{"num_hidden_layers": 8, "hidden_size": 192, "num_attention_heads": 3, "num_key_value_heads": 1, "head_dim": 64, "intermediate_size": 1024, "vocab_size": 11631, "hidden_act": "swiglu", "norm": "rmsnorm", "norm_place": "pre", "norm_eps": 1e-05, "positions": "rope", "rope_theta": 10000.0, "rope_fraction": 1.0, "qk_norm": false, "attn_scale": 0.125, "bias": "none", "tie_word_embeddings": false, "parallel_block": false, "init": "uniform", "init_std_qkv": 0.0339, "init_std_o": 0.0, "init_std_up": 0.0339, "init_std_down": 0.0, "optimizer": "cautious_adamw", "learning_rate": 0.000732, "beta1": 0.9, "beta2": 0.95, "weight_decay": 0.1, "lr_head": 0.00527, "max_grad_norm": 1.0, "warmup_steps": 323, "schedule": "wsd", "decay_fraction": 1.0, "decay_shape": "cos", "final_lr_fraction": 0.0, "batch_tokens": [16384, 32768], "max_seq_len": 128, "doc_mask": false, "train_tokens": 299500000, "max_steps": 12221, "dataset": "wikipedia_en"}
MLP neurons of a small language model. Each row is named by its layer, matrix (gate and up: input weights) and neuron, and shows model dimensions 64-191. Each number is 200 + 20 x the weight over its row's rms, rounded and kept within 0 to 999. A neuron's up and down rows have the sign that makes its largest values positive.
After each neuron's rows, "fires after" lists the tokens most often just before its 100 highest values on Wikipedia text that the model never trained on.

L3.gate33,195,182,206,196,191,223,219,177,195,197,232,174,211,196,179,226,197,189,205,196,225,184,212,204,207,204,193,214,186,174,187,211,218,178,223,212,203,199,195,204,200,216,192,209,215,186,221,200,183,188,197,243,208,236,219,200,215,191,254,211,190,203,188,180,211,233,175,217,187,210,204,193,207,178,211,223,193,197,183,216,172,204,245,175,169,202,209,196,213,206,200,214,152,191,177,223,174,173,198,200,168,225,185,174,208,212,205,211,230,200,180,168,225,216,181,222,172,210,199,214,181,200,199,179,169,164,187,217
L3.up33,206,197,197,234,184,223,236,177,236,179,226,159,184,189,225,229,204,196,217,206,223,177,175,230,206,176,195,206,197,237,199,240,235,197,218,203,173,187,182,194,225,212,226,201,236,201,192,232,208,181,208,211,221,241,198,211,212,230,213,192,213,221,168,173,228,191,172,214,194,190,189,218,206,214,189,219,197,196,228,183,183,216,228,177,205,208,201,188,206,187,202,192,212,175,206,202,179,200,210,190,196,218,196,208,213,196,193,171,193,178,195,134,213,186,202,185,184,207,182,215,177,181,204,182,205,174,214,240
fires after: " N", " V", " M", " v", " P", "N"

L3.gate566,177,145,205,175,179,162,189,182,201,186,220,190,208,179,179,185,177,212,166,214,189,158,208,215,178,194,228,187,190,194,204,220,196,200,163,200,215,245,232,240,212,187,213,247,211,201,171,163,176,209,214,207,197,205,181,204,229,192,197,228,189,194,213,225,238,228,222,212,161,178,180,186,204,198,200,194,216,200,208,194,205,192,241,185,186,200,218,175,210,174,196,207,187,204,159,201,219,186,204,180,201,208,209,201,219,232,195,200,199,187,191,217,219,202,164,194,180,200,216,217,217,211,189,193,214,203,179,188
L3.up566,177,194,212,167,188,201,230,214,216,165,211,217,223,197,199,176,221,194,187,199,203,207,198,162,193,202,172,194,221,191,211,195,217,190,185,182,215,210,205,213,230,200,205,177,201,206,173,204,197,213,182,217,212,240,217,184,206,187,201,189,195,188,196,205,225,204,218,171,199,179,229,228,207,204,187,246,219,182,202,240,227,211,194,187,210,236,175,166,180,155,217,192,231,234,153,228,188,206,221,213,167,199,236,220,166,225,203,230,207,201,215,178,218,222,215,197,172,215,214,206,216,212,194,226,172,245,186,193
fires after: "1", "8", "2", "0", "4"

L3.gate118,174,199,202,179,220,214,216,157,220,183,180,197,202,211,170,215,181,182,167,229,233,190,211,230,191,204,238,218,198,174,198,191,182,211,188,183,166,192,220,223,191,195,184,226,228,199,219,259,195,210,222,218,177,181,229,194,198,167,201,195,195,195,234,201,221,207,187,169,201,215,184,208,197,177,171,191,195,166,221,184,209,167,206,171,193,203,214,245,209,207,197,197,211,192,224,197,207,193,202,182,180,190,181,235,193,189,192,195,209,179,205,208,203,248,209,230,187,215,226,206,225,226,188,223,187,205,179,195
L3.up118,217,184,215,197,182,181,206,188,215,184,194,205,189,228,195,217,191,175,216,208,173,216,238,179,190,181,216,228,228,198,212,229,188,241,208,192,210,195,197,212,199,188,183,183,228,220,198,173,193,166,229,189,185,167,193,178,159,206,220,198,212,195,190,188,243,222,199,207,198,180,180,189,229,190,190,182,224,234,216,170,184,206,208,194,217,209,211,166,199,194,185,201,223,181,213,191,209,216,179,192,193,230,170,212,210,208,202,182,196,210,186,171,157,185,228,163,207,192,208,188,196,200,215,205,228,212,186,166
fires after: " ", " ("

L3.gate819,193,179,222,188,242,173,184,182,181,206,195,197,223,186,207,204,223,174,208,197,178,158,184,209,173,199,212,222,179,188,184,210,195,186,203,233,201,220,170,216,200,197,178,208,192,179,201,232,234,211,193,191,173,178,231,177,174,195,203,195,188,165,221,189,180,224,230,170,167,206,215,206,227,209,212,181,247,210,202,204,238,180,224,227,185,241,207,230,224,201,234,206,162,190,169,200,197,174,254,186,189,225,193,202,218,192,209,207,194,196,192,190,208,194,199,237,177,222,189,210,170,175,184,174,214,226,181,226
L3.up819,220,193,209,199,205,182,201,238,220,197,180,202,194,213,221,187,186,217,189,214,190,159,191,217,189,220,148,217,191,184,216,190,222,209,220,216,207,205,207,204,188,171,213,201,209,181,212,213,209,218,227,196,160,183,226,194,226,184,248,191,195,173,205,206,176,190,209,157,216,168,190,217,230,198,195,192,226,196,213,231,220,192,216,179,214,215,193,246,223,178,229,185,166,203,206,183,181,195,244,215,200,195,234,226,225,205,207,202,178,180,228,184,223,186,202,202,184,194,161,217,173,230,210,179,221,222,230,204
fires after: " M", " b", " m", "M", " P", " K"

L3.gate884,217,196,207,188,195,205,199,193,211,219,193,215,164,209,161,223,178,229,204,221,208,223,233,244,192,180,219,195,215,187,201,194,196,214,188,209,196,206,177,217,157,172,200,185,208,196,174,236,187,213,204,223,183,197,176,193,222,170,187,211,212,175,221,174,216,201,212,214,179,203,183,178,189,203,208,197,195,224,211,192,199,197,217,170,178,236,193,218,211,229,229,181,240,210,177,239,228,201,181,215,181,191,157,186,217,204,175,200,168,150,188,181,178,218,196,202,222,185,205,194,206,215,203,201,223,195,153,183
L3.up884,160,159,201,215,181,164,188,188,206,171,182,225,210,192,215,191,189,185,186,166,206,192,185,194,218,185,197,191,221,207,225,201,167,219,216,206,186,198,199,191,202,221,194,196,249,172,214,198,203,160,219,202,203,191,195,192,238,213,198,197,226,234,186,247,160,160,187,203,210,172,206,206,229,211,172,223,197,201,202,211,199,204,172,194,227,174,213,228,191,199,180,257,209,203,191,208,187,193,205,151,199,206,209,203,205,208,182,212,202,174,257,199,180,197,216,195,187,221,236,203,185,177,176,224,236,206,199,196
fires after: " ", ",", "–", " a", " in"

L3.gate730,194,182,208,214,202,215,229,217,198,213,230,223,176,225,152,222,151,180,164,204,223,176,186,235,212,223,239,243,194,211,213,216,206,210,215,157,224,195,212,223,208,176,184,222,204,200,207,225,178,210,228,165,221,190,204,224,187,159,191,206,205,214,195,195,199,178,236,188,191,203,170,218,233,196,202,201,227,207,196,237,211,206,210,173,223,232,204,204,220,218,209,231,205,221,206,192,233,181,219,174,186,177,171,220,185,197,185,195,194,197,207,219,204,210,219,180,163,181,145,216,210,225,201,180,212,190,169,207
L3.up730,236,229,183,198,211,223,230,187,217,194,162,168,189,227,195,196,215,206,231,192,183,168,182,200,167,183,166,179,185,201,205,221,206,200,203,208,225,212,198,227,213,231,181,182,184,199,229,182,194,177,172,131,200,214,176,210,199,208,186,218,185,178,187,173,227,189,179,178,197,206,196,166,165,169,184,209,213,172,225,200,173,218,189,201,217,206,202,185,216,223,216,215,203,207,206,191,216,212,212,175,200,167,182,182,218,201,190,170,192,254,199,192,176,163,200,200,219,197,193,206,201,217,164,172,187,205,193,187
fires after: " "

L3.gate979,190,156,224,207,216,213,200,197,266,203,205,201,191,212,190,238,176,231,198,218,190,220,208,203,201,178,217,200,233,196,176,213,221,199,185,225,193,206,209,198,211,219,214,192,204,152,190,250,175,207,189,208,177,180,232,176,203,185,222,207,189,185,239,190,181,179,190,212,169,211,208,180,228,167,176,196,171,159,172,226,230,202,184,231,174,228,201,177,233,223,205,229,179,177,189,208,242,187,214,206,201,223,179,189,184,216,206,182,225,156,207,193,179,199,212,216,194,206,202,223,178,190,185,208,192,180,180,173
L3.up979,193,199,172,190,205,217,245,209,218,209,197,175,195,203,184,206,196,184,206,204,200,184,177,206,183,207,208,198,211,182,184,233,219,218,210,194,183,226,199,190,240,199,204,212,172,197,205,226,209,248,200,204,217,223,183,221,224,216,194,195,162,190,183,218,189,193,190,175,153,183,193,230,194,212,184,230,200,187,207,208,186,197,208,174,210,210,166,165,192,170,198,209,258,235,193,177,230,213,206,204,190,245,220,223,194,199,223,191,224,187,194,227,194,216,185,158,206,148,194,205,196,203,192,184,180,191,200,174
fires after: "1", "2", " F", " |"

L3.gate173,221,193,183,184,217,177,218,208,221,222,206,219,179,220,224,194,198,172,174,190,190,197,197,224,204,202,211,179,203,167,168,207,213,191,214,188,215,224,172,244,164,217,225,234,217,187,242,211,182,201,210,220,218,216,203,187,175,216,180,192,198,203,201,201,201,218,197,165,238,201,183,187,180,171,216,208,241,217,235,197,185,179,187,184,194,193,203,210,237,196,162,219,179,189,175,184,228,207,227,211,181,189,208,221,193,208,209,189,253,209,209,175,220,206,197,174,217,200,206,182,186,211,190,186,205,217,227,214
L3.up173,212,210,196,221,229,172,221,202,226,212,198,195,200,216,221,202,178,210,199,181,205,206,168,232,183,209,168,203,185,232,189,210,186,187,182,251,250,190,199,238,200,162,206,177,219,194,232,192,182,168,213,190,202,244,193,237,172,209,163,224,178,200,212,174,217,199,220,198,220,213,160,199,180,207,192,244,218,198,183,187,183,195,196,194,187,147,174,218,208,168,185,208,211,212,195,183,194,214,231,200,201,212,192,188,170,207,188,186,211,205,202,189,229,188,201,165,207,196,201,181,208,216,174,185,169,213,216,234
fires after: " St", " R", " N", " S", " Z", " C"

L3.gate416,211,174,235,200,175,175,195,184,222,189,227,191,220,207,212,195,193,175,199,194,202,158,187,215,206,207,196,205,193,208,172,196,206,179,252,188,193,201,176,236,194,239,208,166,217,184,208,210,210,153,183,203,255,251,208,200,212,210,224,222,220,204,185,241,211,214,206,221,186,205,204,139,162,193,234,199,219,183,225,216,218,174,198,216,188,205,152,187,182,217,205,212,220,175,206,200,197,210,196,201,214,195,160,174,183,187,185,182,189,224,180,230,208,192,224,215,184,185,178,211,196,227,200,205,158,205,214,231
L3.up416,216,196,191,198,208,221,194,196,183,199,245,179,185,174,167,197,186,178,179,208,176,209,215,212,206,175,211,220,192,191,226,221,223,212,208,185,198,220,196,221,171,214,183,211,208,169,191,215,182,168,186,188,186,197,206,189,221,200,187,200,187,219,164,231,207,209,198,206,138,208,186,189,212,179,203,212,212,186,177,183,205,187,219,208,159,180,192,192,168,206,226,189,203,153,207,172,157,200,228,192,161,213,216,187,222,171,189,195,188,234,197,201,198,207,212,188,167,176,199,188,202,227,201,190,150,213,236,235
fires after: " D", " J", " G", " N", " R", " X"

L3.gate753,187,207,152,179,207,195,211,161,212,206,199,200,192,205,190,206,205,187,187,208,237,212,194,213,197,193,208,176,215,189,193,217,171,180,220,216,208,196,199,238,207,178,205,186,192,200,183,205,213,169,190,222,205,189,177,211,159,207,216,210,196,176,201,214,214,183,232,200,168,204,200,171,195,194,224,170,180,252,181,198,206,188,193,218,214,222,250,218,175,203,197,191,230,193,206,226,222,204,198,205,214,176,192,196,184,168,198,185,232,187,135,184,180,211,223,182,186,154,225,218,196,191,196,195,206,200,172,201
L3.up753,192,191,197,224,200,191,193,219,193,202,162,213,187,197,237,190,197,230,158,199,221,199,252,215,218,173,183,201,198,199,195,214,198,185,197,247,191,169,173,246,202,174,217,191,234,157,180,198,186,201,227,203,210,193,212,180,209,224,196,178,165,202,221,196,230,186,218,155,205,180,182,212,180,181,209,189,222,178,193,229,208,222,226,215,213,188,177,201,181,234,221,199,190,215,208,214,193,205,175,194,183,162,189,185,202,193,216,226,184,172,197,195,214,200,238,226,183,196,195,196,203,188,183,172,209,197,220,207
fires after: "\n\n", ")", " |\n\n", ")\n\n", " /"

L3.gate851,190,169,211,179,200,193,212,181,203,190,175,231,200,201,191,190,218,218,194,211,218,186,205,210,203,168,210,202,220,230,195,188,208,217,199,174,199,233,224,198,200,175,191,199,227,204,209,189,156,208,186,186,170,188,203,211,190,174,198,206,218,187,194,198,212,183,193,213,239,242,194,213,152,193,182,216,209,184,252,202,197,228,207,191,167,194,227,203,212,209,206,193,233,197,211,215,229,202,171,194,213,191,149,202,198,227,227,186,178,202,231,185,200,188,192,194,172,195,200,199,177,237,230,206,235,194,204,177
L3.up851,233,180,196,199,183,202,187,204,214,235,228,232,185,217,193,195,189,169,201,199,187,231,188,204,170,202,216,243,194,194,158,203,179,183,211,178,238,209,188,214,195,223,185,232,191,207,224,193,228,194,217,164,219,199,190,217,171,215,216,215,226,189,223,145,237,191,215,186,233,223,205,210,210,159,179,237,204,201,212,203,216,145,206,210,213,223,227,196,202,206,188,184,216,189,170,228,197,213,235,216,191,202,184,201,201,195,202,204,193,178,197,196,180,193,191,216,169,172,212,216,184,183,196,199,235,160,191,190
fires after: " ", " (", "–"

L3.gate680,208,184,201,180,189,199,193,222,243,189,198,180,195,204,208,211,231,191,181,199,187,198,191,177,220,196,193,218,189,228,221,195,192,190,212,210,202,225,206,172,203,212,207,225,177,188,219,177,187,179,193,205,230,154,197,177,212,206,209,208,201,207,200,210,221,229,220,220,170,220,221,195,229,207,220,204,218,138,193,240,234,174,225,265,225,207,212,170,189,189,181,235,191,208,198,181,239,224,226,233,251,181,205,178,180,184,205,183,182,192,177,212,203,206,190,213,204,200,176,212,157,230,197,178,209,224,236,203
L3.up680,173,237,218,183,175,181,203,197,194,194,197,163,217,194,188,196,198,229,198,186,179,183,204,186,213,182,184,181,223,232,211,231,210,206,186,203,167,216,225,159,215,183,214,237,176,161,226,186,181,200,206,205,209,163,180,178,221,189,231,174,225,191,257,157,199,202,210,229,230,229,204,191,199,213,214,181,202,166,193,245,199,191,203,190,207,186,216,195,190,176,209,222,164,209,208,174,170,210,186,203,212,173,187,219,194,189,174,173,200,204,233,202,217,191,194,220,221,205,167,195,189,191,219,170,203,177,203,212
fires after: "1", "2", "3", "4", " b", " B"